python train.py --head_dim=64 --rope_fraction=0.25 --qk_norm=false --init_std_down=0.00152 --batch_tokens=131072
MLP neurons of a small language model. Each row is named by its layer, matrix (up: input weights) and neuron, and shows model dimensions 16-207. Each number is 128 + 24 x the weight over its row's rms, rounded and kept within 0 to 255. Numbers have three digits each.
A block is one neuron, or neurons of one layer that tend to fire together. After each block is what it responds to, as a language model described it from the Wikipedia text at the highest values.

L9.up926:136146089113163129107109121083112179106127117156155173110125147092093079142121110097103090174159124118149152126140128149150152185157135144155123154150144116102111134139131089128098135111121123130129122162117146117143088181131114075165119141063151112128135108111124132111129091114118118135175095130095122105149135063163105121131109144112116111091150114120134139120100130117130154115123151152162141147118098135115131141120121160140108173133066138098121143119139155149173149134118161118163132083128127120112185114168112171138110137159123158110161143182167167099084185131158135129
L9.up1235:136108142095131112128103115109151129131079120122125159090133077129088113143157119098112121156128110114089115158143141083130136134138137155124115122161095166132130151154114130078106163117129172076151149145103110140131104138117139122125109102090168130113171114173123130151072162104136084109125111154071149155203089093088176088141125136112163119116136150144142151100099072151117177101101113156131111112137121120072114088138145154100112162145130136118086129136125136132179097181129149086101134150098150139167141154121126093146114129133140130154118170097124127144122173119098164130
L9.up1345:160143123124116115123133144096128118126094127168133124140127135128108078129108138133106138143100144117121161137127103083134133128182124170162122115135153160146112118094137125108065115155134123110178103110143128127154116126091102124106110108109136149101116122121125092118152125101155127119124100140107130142156137146135136134161164141124103116100108106120138112097124111153147171117097067115147124130098063134153129116120152143142102158123105114093161084128165132135118110105181149131091153152106108158164072113159141147138132151124111167121110118140107127121148163113119101148
L9.up2832:114113113113105123089136185150130143129117114118137132143123130135118132120141156105159128149137138142158129151140131131131149165121114165121121150101096154115121098109132105118110166124132167159098150120153106111124139150112137139148125118086164147158154124125078145135118143123133136123145136139123149109128132150152157165148145103087119117133122155114128152114154122122122177129113092165155142135108124134097109170116109117137117105205137116089115153123129150139120128154136147150200115164109146154132135136165115146117100166129128152108134097126094150115110156131164163119
L9.up3072:163150118155116125146118146139128127146137080129148143132117106164136116139150148128149117132116105137077169124131142122129112185149138169208145131133100139059151122137070134098079093113116146142122155160104114136096134119140124146126119089127135096149130125122107145154097135152148083140126129125114099128180105111133117126108130110111114125159134121156137111116125158150110148158115116108121123104175112112124144118151136127146115150143114100135122146180146132110178168134117094106090131171128150159142160134138121110144119159106100175119128160119104160125127131134145111122
L9.up3139:114134109132149126143112104139151114104127092165114159138137093090158113107098126174081135128123111139133171124120140122159131123122146101128136115109135119124134096121121183137145133145100131112185093105084095114107138108193087111131088130091144118147103118101097157122147091123087142147119140116118120130120133138165166091125164093126151119093152126154131146107173115084149138138139116179177152118142104118119105110160142106136137104142141127099134140110111118109140174097128152152158073115085153126173118124154148124140094125130130169082144128116109135179169148140165170141
L9.up3720:130127166147162152126115142111120137139142088140148113112130110079104091124112120111158150136117122116133109113105119125136144141129130143186139147142165151146146126133135146174102133155081137122117118092134087142116158209125140167114133115110169121102131145134104124136132142112128110116177134116119163126172127106174141110107135119103165107096118088144127106119118160089115129123129107139179121158154153122152100129086133141167131100164117090084110114135116141148148157173110121088130094146127098121145100100168137123126172124140105140128134122069125164147090146119158089129
L9.up3955:150139108206114128096137129121107163140145128142155122148094070134126148172124119112133150105154136148146116166108143114137121152091116119115117131151144112094121099128138158121164150117120153123170107134125140104101117133117117128132148136087146142120092144138086127128065073090156117145152138094129097130200101092131195138175104110127151100084121126168090133106157146101146139125084151110134134110130128100130127153158120109124099160136115140117104132144132132145093111130153125119123147164109125146120165131176140126143122151128150158137143184145071119106175114158153105108
Commas, that, which, but, semicolons, opening quote marks where a new clause or quotation starts, e.g. "wrote, "", "stated,", "so that".

L6.up1843:148187077142111108102122161140113124124165162134151131128174103141153087136099132155146106115129115133131136132118151127123135169117125111156086147129138114134119117141098143125100122136095133123141122107126131126116167121107141146128123136113157130121160135158095165127134113109114093098101120101116152110141147120186167136158120157129105147162164116156164150092171167169129154119105092152142170110106128164091114125093160141155105157123127139059150166163175144111132133097117166110135161108125125140115091104151180171157121121138104120169134126133127119121116140186113149139
L6.up3533:105152094128128100133105140144108160051131095146152139151102113108115112147129112117189124123137165188132125116145158150163151121126154119133101139120096141125114115113075144119059125150107136142154187175092118155142078130131163130131147110117171138129172134146128128130173108130136115145099145118126144137140174140135141109124158163141110133104141093153105114140148105083127117131146111175130150103149115089131109138104164160115066150149182131138183161095139102124142167120139132161124138138074138106117142081134119164119136136152134161107145107102108138154122139130171139137
Connective words that start a new clause or sentence, mostly after a comma or period: and, but, so, while, however, instead, and sentence adverbs such as Generally or Previously.

L6.up700:126111141101117120109113156142136139113124152118121145117124146163124134097135111097122114098134118134138125134095060106089110149156111094165160113139153190121111157118119187131155136155133088110130115102127145113164116127091127127097153106092127157132149132111136190116100112107111103128130114093165141109102152138153118101141145101148114163087129160118162149121123119140137112122117102120175116110115155095139134124135143175128111094109102129110141133140135120172134147124128142104099119135156090133090119102117178165105106147127167132112129120142094194126130111173123119162
L6.up1593:131104113110159138137119129136118115169119148146148167103114130157135129111162124164127150083125155141115119112167124152083088150112158064158127088141073168121141144085092144135111082135120100156167115149121125156173125096105103140122115095124141144109120088182080149154142109141146117114150109145121130116167190137150139111092162109066101105147108066103171134157118089142160106112135117150127123148149127170127134105163140149115122136131103160133184163141159123127134158160135093142149160114119118140143131138147109128103134131181136167159148129068119136146131125100148133121
Leading digits of four-digit years, mostly the first 1 or 2 or the century digit, as in 1853, 2006, 1894; occasionally early word pieces like In-c-orporated, Pa-ol-ino.

L5.up154:162117109143115139114125107165158129085157128122163111122094124108160092118161110129106138116128135124139099113133083124162164109164213138178113123145149114139092153102136110141131129131118143139134124139152096104118119150127134156138100130102148167110125107131121119150094096127122096142145127106146147135112109083135151175130126131105117120094165168130128155157136110134111161130147095130113100135158116146136110150134125166105144145139131156116104101118128157136095101153091105160105149141146108127140103092125157114125141126145181128144150120140123105166142138143148109131
L5.up338:119155143151143131122149122114116166100126100128148122138099136143120155126134131161119121127124155108113159176139138112159130138119156121141107144109095125164119177119089166090136121159146142118110130094105060126135158129116146106135138142116090158083144099113093162097152100109152108129137145092101107110145151130161091136126101125132126162135153094125104107151119086175152125165110083103149120096131126091151118138151133184114122129176119138138147094125095126158162167133104121140128129129142126123135108136130118088143140117146108161134138115126100144198171137101188105072
L5.up1068:135185110120153122137118133109130089136133122155159115098130151154119152133118103182145126155081142130141130131134090175158140129143137149173105115115138094081113101144112124160084121128128122106153132083112097131118115127113098139153079115111138127132134106161118124142108132096160113102144131142126107120121122094128150100151130132088110109092125111130127131151120127154132102145125119107133081126086147127141120095136103140096089142098143133123121111153175140156132127167107115130161125130127141148163149133131123122112107153157123106081202178132098173098116142194155168120
L5.up2254:159160114137142147142127145139156099050092136132148155097170111143116150128135112141128121154118129110107118152125132129131150120126109090120134113167089110086139142144142115113064130138104115111117153136139090117123135194144150166153148107143121118134150109144128106108103117125149111141167098153158124077128120126103159083157116154092161119107140094106143121114125106093111147116123105137122144121159154094114188125130125159131106119127134096072127152122150182113075142177134086130145089173138131167123091096147138120084091095149148137143134136114114209115123111134151119162
Fires on punctuation that closes a clause, sentence or heading: sentence-final periods, commas after date phrases, closing == of section titles, newlines.

L5.up64:145119083150142142172117155135124075113135101159126142092131126129101134114152099118125068146101104126112075100162106137134152136146142110114145124172074159118141111127144133149078095128141110117123148155133123110161119102130111132137127135125195128155134139127094163106105181132138121165160103139133114097156158122084161173146136182103157110125149086123137124109144114168174121123113091119177152108157117128130083154181125134109140155114123101109124144147156153147105131158111102155108123091131148131151095131160180157130125154149147129140124093078059173119147177102174157130
L5.up1266:111135135125107126143158118132136132151135149101145120143184131111110124143067124091147125119134136118108120162136127097113152125147105118110102119118112160085171117146086072136149126135158134084153120137172103120115116129136143137117090177123115174110145110135134101121153156084152151147146122121139107092126175126100130078116127127161111173107087147087111138106122138131152143110121130165106126116159138144082143131163174167125143143133124161116144169127141138103135143108146171108119136105143126118106090158147131150075127125114126119118141162090099139106098145143169114124
L5.up1622:133133145080141138144155125094123116151111124138142079128145086163109087177124132125106131073135147127109124110121090109122171161141152155130123174124162175133118138136148090097111129123117138102145103157151098113086159124095096145109085104134162175134099140131096153116120121097151143116154108117126113134147153099125171159118082122090127140096186155131107146095131128120095171148157114096175120065146130168098129108123141139145134141135125141143172130131184139169124096121107112127102131162138123137179133166122140118179114145149126098140111169094099137127152128127106079110
L5.up1657:132140087086171148122164128124081099126161171174143119141185117113159098173084157157187143161115145131083128089140058118128147150166138120122126138107127161161103109125147122133132131142196116132134145118192094095125147122173107142126132138122108092119121134110132119145147118154109115130118157148108097165147123066133107157149119180154103112059123129083163073129160129097134153091136134113169126089124114106117114094136146118127146097153127135109149111091181132138111128130122139156125096163138145148135150139126172140134131114143152192116157131130101136139159146121142129126
The leading digit (1 or 2) of four-digit years, especially after "In" or a dash in biographies and histories, e.g. "In 2012", "1790–1796", "In 1880".

L9.up600:081150095171131146159113155127102099159124090138136124120134092134162153112129120140130116145096149125112121114138102124162134130133146139136138146065128107078144126116114125155132170171141149104138121109142139121150161172136127101124161148093117154116098143123119129164159131138134107132196106142148119091138146120123164151115154133101170108127120115126142153055124137174125123113127137143134124148143162163081134132145159133130119163124119117139160113139175148108139133142148093122146117154099151159123101097198173113137094158151152168142129122133129101135150163135140139100
L9.up645:128139121122117112121132136125109110143133099131113127135143094146103101123122168134130146081137145121135144105133131127123141146143108115146164101142110106090143146127104153106123123118146137141128110134133075091093129123145140147150102096111133081134094096086166132102122131141142110102172113093127158115177124091131137117131157161095120152104154129147104142132107103127124188170134116139123144132130108159099140110129174126131089161138148120118135141109174139114149188088122122167076092100142122087132116146144137163138147138129101137114143095097088111107148132131096109135
L9.up765:117130164160140101126140128115153147112164101190130131155144145113116103108143126098183143130173165104098159089159143122159144153131164123116168148109128141141154083103133126162108123151163115112111144122103131113160120100073139116124109133109106128107149134124116117129124102124130129108156150150143158141176135162133146149174113128155142101110121098135101176105134121139121080146123115122105129129122110156163112142131151137177143081099108165139152119157114141157136106124181136135119132177115158148116138131165102123155130142144128111117096122116112130115128153129151098130
L9.up773:083144113125121115160142143137135127135127124140129130112160114164117124151071168139123137141145125149154118169170142088128145151139108151096109144091106120095141157142159158141122137118169158134125128071106104147137165116127107140113121147079147141090143107168132097163148098160133121115132123145137093114164171136088161136179154187124153125158130164104139145110145152205157127127124095126184130123160173153155107131151175118133131158170139118119131203091119144128127115157146150116085117121136140157124130079099158172123126139092106139101117132097098171127124168108111095138
L9.up884:095134106160155116121152150164143159129102112133119120162125143169118138154102178068100118117185106107153155143135158172135123206097106087133121115138167104148133133110156132133101129165085150128145143096098127122125159093135137066142083106125104101126128083116151141065163115086158137140127126153189109136140158158116131126144167156116101137135084140140150120166118121138143121125123124125149123122125101158112169122141158143170116140136109149052118137114161149129114129143164138154082114142106113113105144131126121172065171137137139138111157162122139145152119180098150151114
L9.up921:153175132130150110141111094157146129182136124095102154086151127151087087121114126124143106111130144096135117132157145101164073130163158146166073108132158148138167136148152142102111116161064127128124140134125079125128135101122113190121130132157152114106125112158133152157117082153159103130133113150108137105129125106124142122152152157099081112172132122104105132131134139165116103105070114164140111104173111159124154102095132144145107151115116137133144091141160119150179132127115060146163143143141187109117092115098143144128126147105148100124053196142133116094162129155170095111
L9.up1464:094133143156120155153111125105108131090125132139137158118154122128092105120099144103129166099098133140133125118142094118128134140129111127161112136161100172117147092135123114143158109170140156129132118099148132116140099109140151116184123067091118106078176098100105129110127091138094125130137105127093126083158121134090127121109136129096080082132112120082124102127112140149171128107100112161154151115139136125130129141122141146117132120134081150139158149136185126143105129159158125157100080123101182130102122138185126177106119143100095127105111126098140130105091133116108131117
L9.up3773:105125122127132128170112131097145123117156125175140158120128109098123124090131124114104107122134126114161139069150175119169093149103165176145134142128121117131110114159106130115106158142146155117086110098121147115179096118106146121116103065160139136084175101115096164124123105146117104153148133126167081095129137098123165125142107123131134094140098141132153132136118116112154120111156138154134101106151147131153133115130127175136101111143084151130126128117150124114117110159141117114104158130105173129115155106146154153123154156125115148102118143137104126070096133136117133134
The first digit of a four-digit year, usually 1, when an earlier year appears nearby, as in "from 1970 to 1981", dash-linked ranges like "1917–1947", and year columns in tables.